{"n_layer": 8, "d_model": 768, "n_head": 8, "n_kv_head": 8, "head_dim": 96, "d_mlp": 3072, "vocab_size": 15939, "activation": "relu", "norm": "layernorm", "norm_place": "pre", "norm_eps": 1e-05, "positions": "learned", "qk_norm": false, "attn_scale": 0.102, "bias": "all", "tie_embeddings": false, "parallel_block": false, "init": "trunc", "init_std_qkv": 0.0154, "init_std_o": 0.00384, "init_std_up": 0.0154, "init_std_down": 0.00192, "optimizer": "adamw", "lr": 0.000429, "beta1": 0.9, "beta2": 0.98, "weight_decay": 0.28, "lr_head": 0.00384, "grad_clip": 2.0, "warmup_steps": 251, "schedule": "wsd", "decay_fraction": 0.835, "decay_shape": "linear", "final_lr_fraction": 0.0, "batch_tokens": 131072, "seq_len": 1024, "doc_mask": true, "train_tokens": 1021000000, "steps": 7790, "dataset": "wikipedia_en"}
MLP neurons of a small language model. Each row is named by its layer, matrix (up: input weights) and neuron, and shows model dimensions 384-447. Each number is 200 + 40 x the weight over its row's rms, rounded and kept within 0 to 999.
A block is one neuron, or neurons of one layer that tend to fire together. Before each block is what it responds to, as a language model described it from the Wikipedia text at the highest values.

Responds to: Wiki formatting tokens such as section-heading equals signs (== Reception ==, ===TVXQ===), indented line breaks after match scores in football results, and list dashes or separators.
L2.up60,233,241,180,209,195,253,240,270,209,215,229,190,291,216,139,277,194,164,170,164,153,155,129,191,180,153,169,248,263,242,234,217,258,185,233,238,280,166,183,240,186,232,150,269,194,189,198,186,148,163,199,197,227,174,159,191,225,143,179,171,251,224,94,193
L2.up1554,167,311,255,201,259,163,173,189,163,251,214,250,289,200,115,277,199,194,201,198,221,260,161,223,191,266,167,185,177,144,206,201,220,226,149,215,283,193,165,195,218,256,115,237,154,229,155,210,171,193,203,221,123,175,249,234,168,180,182,93,211,183,210,145
L2.up2055,210,207,245,236,196,189,203,244,225,199,259,141,209,216,215,239,185,186,239,182,227,193,201,170,227,147,198,202,198,147,180,236,177,183,183,273,132,170,166,247,211,227,176,167,163,161,205,221,201,222,150,128,272,219,166,258,209,235,212,170,247,234,191,191
L2.up2082,227,304,169,179,159,265,154,263,160,253,209,212,313,257,193,232,204,236,226,171,163,145,246,201,205,167,185,216,272,177,204,214,196,177,249,118,138,168,185,181,201,208,126,210,234,266,198,258,260,128,201,200,254,131,226,149,174,229,212,168,247,215,127,180

Responds to: Word-initial pieces like rec and Ch (receptor, recently, Chretien), blank lines after infobox lists, and tokens inside chemical equations.
L2.up1084,318,238,160,286,211,285,170,242,145,221,202,213,254,224,148,191,150,214,170,147,183,214,187,182,220,134,202,204,188,146,243,247,244,216,140,162,227,195,181,163,187,230,154,199,184,163,189,223,146,255,149,200,217,186,160,182,260,161,243,267,148,171,202,192
L2.up1540,221,227,226,264,198,189,137,219,206,226,125,253,280,218,225,209,148,211,236,259,181,168,163,190,227,101,184,168,187,156,247,262,207,239,128,237,184,178,149,212,240,191,151,225,175,207,203,190,170,154,149,198,189,176,201,156,202,210,175,227,187,212,135,188
L2.up2503,270,199,209,284,200,251,174,213,178,238,104,223,199,217,197,196,249,241,115,182,177,230,148,214,182,204,223,264,197,179,290,249,223,163,171,164,156,208,211,175,192,224,226,165,241,137,255,193,220,272,199,191,183,274,221,228,223,130,283,168,162,248,208,184
L2.up3052,290,209,200,241,206,215,189,208,220,246,175,183,215,210,157,205,199,263,189,201,230,113,167,236,151,203,123,152,161,161,247,228,215,189,168,147,203,200,124,196,274,230,182,232,217,180,157,169,186,299,141,205,219,182,157,176,172,217,229,289,67,188,179,218

Responds to: Final pieces that complete a split word in scientific or anatomical text (cytok-ine, l-one pairs, esophag-us, gen-us), plus standalone "one" as in "one exception".
L4.up2146,243,245,180,241,217,290,237,182,190,233,144,185,208,142,236,170,238,241,207,183,185,175,172,222,224,118,182,181,230,101,217,248,243,217,203,146,193,190,161,231,240,181,167,230,248,213,224,217,225,241,144,260,230,140,171,237,196,236,215,230,210,222,194,208

Responds to: Fires on the period closing an abbreviation or initial mid-name (U.S., S.H.I.E.L.D., p.m., No.) and on line breaks after football score lines, mostly in tables and results lists.
L3.up53,180,287,251,195,230,196,164,211,142,210,329,183,243,222,224,192,172,212,284,204,149,210,209,195,255,138,202,210,190,199,302,255,229,168,246,224,139,208,221,216,210,213,204,214,161,267,197,249,271,256,157,189,286,171,213,221,219,175,210,194,193,193,127,197
L3.up314,199,203,248,209,200,210,168,226,176,282,144,210,246,182,177,178,152,186,178,277,188,201,191,193,228,145,62,245,189,249,199,199,178,178,211,270,139,237,194,166,220,213,172,269,195,223,186,246,240,146,188,267,189,148,222,332,191,148,177,270,227,165,204,225
L3.up395,192,196,235,188,226,222,169,261,195,193,207,212,160,147,216,179,222,221,193,239,124,223,165,143,246,112,286,244,204,218,237,298,70,255,245,211,137,208,179,237,221,226,235,160,187,143,174,163,174,211,219,198,274,212,216,219,193,177,165,226,165,186,186,250
L3.up797,177,194,209,171,221,176,190,228,238,218,204,257,203,209,187,137,217,194,179,165,190,289,167,205,216,195,209,262,220,130,171,162,158,169,235,216,197,233,172,179,242,190,177,153,176,163,205,235,202,206,154,159,254,192,122,177,219,197,170,205,290,188,260,210
L3.up1183,194,226,132,199,192,111,263,248,217,251,261,179,225,215,179,162,204,154,175,221,222,272,202,238,246,220,260,221,204,169,194,173,240,220,226,160,182,200,157,176,150,192,184,211,123,261,205,224,182,225,184,190,237,111,170,194,222,184,175,216,202,162,178,238
L3.up1215,186,211,166,243,214,223,187,237,221,276,181,228,183,139,203,129,273,220,221,195,230,311,238,249,243,193,241,190,191,148,227,202,199,181,183,200,170,211,197,206,150,218,210,178,215,221,200,228,209,248,186,159,290,162,174,216,198,215,170,205,208,240,131,165
L3.up1276,171,276,239,163,160,216,242,233,174,186,237,158,255,253,176,166,225,144,274,199,161,177,199,220,162,194,221,206,192,168,203,154,240,172,242,221,160,202,178,213,253,232,124,204,165,167,159,235,171,225,158,293,253,178,233,164,148,142,147,186,243,194,171,205
L3.up1618,200,252,156,213,206,189,224,266,175,192,228,284,336,183,228,194,168,172,212,175,161,196,243,87,209,119,147,192,254,147,176,264,143,228,193,131,186,199,229,226,251,155,225,244,174,164,184,229,228,180,240,226,223,222,197,168,188,197,200,248,150,223,184,138
L3.up1874,161,202,218,189,216,208,258,202,162,204,185,227,250,208,197,169,188,189,224,259,222,215,243,152,177,143,236,201,282,241,278,171,179,208,230,265,94,210,188,209,218,265,168,193,136,280,240,212,230,172,188,154,217,221,146,243,146,162,171,215,170,207,194,182
L3.up2079,184,192,211,197,158,123,190,259,156,181,228,210,269,248,211,160,274,203,194,303,250,193,260,166,165,121,199,243,208,246,203,220,159,237,145,214,116,192,185,224,224,199,248,216,164,184,202,203,175,215,232,148,188,232,183,304,244,173,176,182,162,175,233,208
L3.up2202,233,193,180,222,251,147,154,275,236,241,244,239,226,197,186,218,216,214,168,247,193,196,108,189,172,149,209,215,149,174,191,198,238,255,210,206,203,171,215,214,264,222,173,222,223,179,189,242,182,140,220,158,165,221,156,214,226,176,142,141,233,194,248,218
L3.up2349,191,206,171,255,184,251,213,277,214,248,201,219,189,201,227,117,248,229,226,230,175,242,211,256,270,207,207,219,192,184,185,224,154,240,194,191,203,194,178,187,180,214,243,91,228,229,218,196,171,216,193,169,281,171,156,202,245,155,191,227,171,186,199,255
L3.up2392,189,237,221,153,233,140,202,213,143,219,182,189,256,168,215,238,226,171,219,225,216,246,183,154,227,131,240,244,147,213,180,246,206,200,184,218,248,218,230,255,214,207,245,175,202,194,171,219,208,198,215,180,98,190,198,237,199,125,115,152,197,178,218,199
L3.up2510,192,221,229,201,245,252,214,260,156,161,177,214,257,175,164,97,203,194,180,252,139,178,192,162,216,183,175,212,284,195,189,247,183,199,177,161,221,214,185,236,190,205,226,188,210,173,187,229,175,183,215,240,227,233,128,228,211,147,151,243,171,189,232,256
L3.up2885,209,258,158,210,219,176,150,251,191,199,165,212,202,174,197,117,242,117,226,278,78,227,154,249,223,152,138,248,211,197,248,215,217,241,216,188,140,209,212,161,182,187,146,123,153,263,166,192,137,266,206,225,199,205,147,170,144,155,185,214,190,228,167,217
L3.up2983,201,212,278,130,140,163,161,166,146,220,196,188,142,212,219,138,230,185,177,258,232,199,101,141,244,130,158,226,326,167,145,228,186,204,209,199,154,167,232,253,134,166,170,219,171,253,215,212,175,126,233,207,201,228,187,235,226,228,150,177,267,238,192,218

Responds to: Periods ending a single capital letter in abbreviations and initials, such as L.A., D.C., John E. Cort; also sentence-final periods and No. in tables.
L4.up2056,206,223,173,225,226,182,217,319,230,262,229,177,236,127,177,207,221,147,238,158,227,266,184,204,231,242,196,185,201,168,228,203,218,239,190,207,232,173,144,198,112,175,207,205,165,151,195,213,255,273,200,160,202,134,268,253,177,225,254,211,207,158,180,186

Responds to: Mid-word pieces of technical terms in biology, chemistry and taxonomy text, such as "o" in hematopoietic, "on" in serotonin and "id" in acid, plus some "the" and "bp" in data tables.
L3.up35,181,219,147,285,182,273,212,178,240,270,161,188,253,214,211,195,281,205,196,212,171,240,208,192,138,147,148,214,141,190,214,207,170,246,154,211,205,234,219,170,233,192,186,208,197,169,222,150,138,281,142,238,147,210,148,264,167,229,160,209,142,232,192,210
L3.up149,227,289,196,249,235,166,231,185,177,230,208,209,175,104,166,165,193,196,183,221,206,182,216,219,193,107,241,176,236,172,196,240,179,209,117,139,167,228,172,168,287,187,133,125,248,145,199,228,121,273,176,161,215,177,194,201,257,261,180,215,162,177,212,192
L3.up306,222,227,220,279,224,249,244,167,216,217,146,213,224,142,197,146,192,236,181,199,185,252,224,214,219,201,127,228,177,229,174,261,169,192,172,163,190,191,108,223,188,205,100,201,249,193,199,199,219,277,177,149,212,186,163,184,170,208,193,223,249,210,267,248
L3.up354,218,236,172,238,234,264,161,144,218,279,201,236,188,94,192,157,256,145,206,247,217,220,225,243,244,153,235,178,189,113,223,233,233,272,243,153,205,222,143,249,142,214,198,157,283,240,188,220,254,272,144,197,174,197,247,287,219,162,228,245,156,216,133,242
L3.up421,212,181,222,187,246,214,254,176,204,237,213,242,241,217,190,166,210,246,213,305,125,154,215,146,166,133,220,192,199,181,245,126,236,243,228,137,152,192,177,221,184,244,200,189,214,172,184,204,196,251,161,107,252,181,188,182,246,204,245,209,189,250,172,212
L3.up592,219,223,235,185,218,276,237,161,221,248,200,253,224,193,226,94,232,161,180,260,225,145,297,188,148,123,203,230,239,142,178,245,171,291,166,197,244,171,170,204,246,210,148,198,215,259,211,189,192,226,214,241,193,198,197,215,235,252,179,210,243,220,156,153
L3.up601,246,229,171,232,225,248,224,195,218,274,159,260,216,161,157,207,192,177,122,266,214,192,224,168,172,153,217,179,188,149,223,200,230,212,207,193,145,215,151,207,204,150,165,165,222,242,255,173,178,186,155,210,251,161,217,209,265,177,239,211,183,193,168,152
L3.up1780,288,204,204,225,219,204,259,228,197,194,171,204,154,233,167,130,254,225,123,218,153,234,177,255,179,165,261,175,185,227,245,156,259,171,137,178,123,174,153,174,273,264,186,242,242,199,225,166,160,217,182,237,154,213,195,223,261,197,188,175,179,208,192,241
L3.up1879,245,236,193,201,217,210,238,197,229,252,184,207,211,160,194,144,206,262,238,198,163,163,217,204,164,113,229,141,249,241,191,142,204,239,261,206,175,212,128,252,222,206,213,225,192,271,231,203,171,184,167,184,219,207,219,174,168,214,243,228,165,285,222,251
L3.up1937,248,257,224,235,256,221,173,176,256,261,236,201,188,183,238,182,250,212,174,208,223,277,224,214,168,159,148,219,133,239,268,232,160,221,191,173,167,225,164,190,220,188,178,194,214,180,222,207,211,200,150,288,173,203,231,291,246,221,189,245,241,201,227,106
L3.up2219,213,217,191,191,199,223,214,131,209,218,166,175,141,157,161,147,222,217,242,174,183,138,254,219,234,135,252,231,156,165,260,234,179,287,113,211,189,233,206,234,189,229,171,179,152,180,199,202,193,239,138,217,173,199,190,175,185,221,184,219,106,187,202,253
L3.up2436,229,230,141,321,221,192,219,166,224,281,191,232,144,153,207,122,231,305,147,169,160,256,176,242,212,179,247,196,192,168,196,213,262,276,188,209,166,249,173,225,222,200,210,230,222,196,216,207,152,208,170,194,185,170,203,186,149,189,266,258,212,227,214,253
L3.up2523,290,172,222,228,202,292,227,214,195,211,205,233,200,231,181,174,236,224,190,196,201,251,145,199,260,146,251,214,203,159,157,236,235,205,140,228,143,170,192,190,212,260,223,260,246,220,209,210,237,252,193,219,182,215,121,224,161,210,151,152,155,167,239,261
L3.up2562,241,198,216,210,197,238,190,263,216,247,243,216,206,170,178,154,255,210,168,194,238,171,243,188,165,182,264,173,265,185,191,198,251,265,245,226,190,207,194,191,226,214,200,285,296,229,199,219,242,272,164,184,188,176,123,166,304,224,199,192,180,269,153,202
L3.up2863,209,283,209,189,206,262,245,214,166,283,200,205,162,177,212,156,134,229,226,201,194,204,237,205,252,129,232,161,315,160,145,165,255,232,179,144,141,218,199,181,223,264,143,209,202,225,233,189,188,193,141,205,181,171,198,240,192,218,201,245,169,259,222,173
L3.up2890,209,257,221,264,234,235,205,181,225,229,234,228,192,205,213,195,277,320,215,191,237,197,228,151,208,216,188,199,174,140,228,183,232,334,151,155,163,212,200,213,233,188,188,207,212,210,191,213,204,261,205,194,218,215,167,234,161,216,214,241,137,248,260,224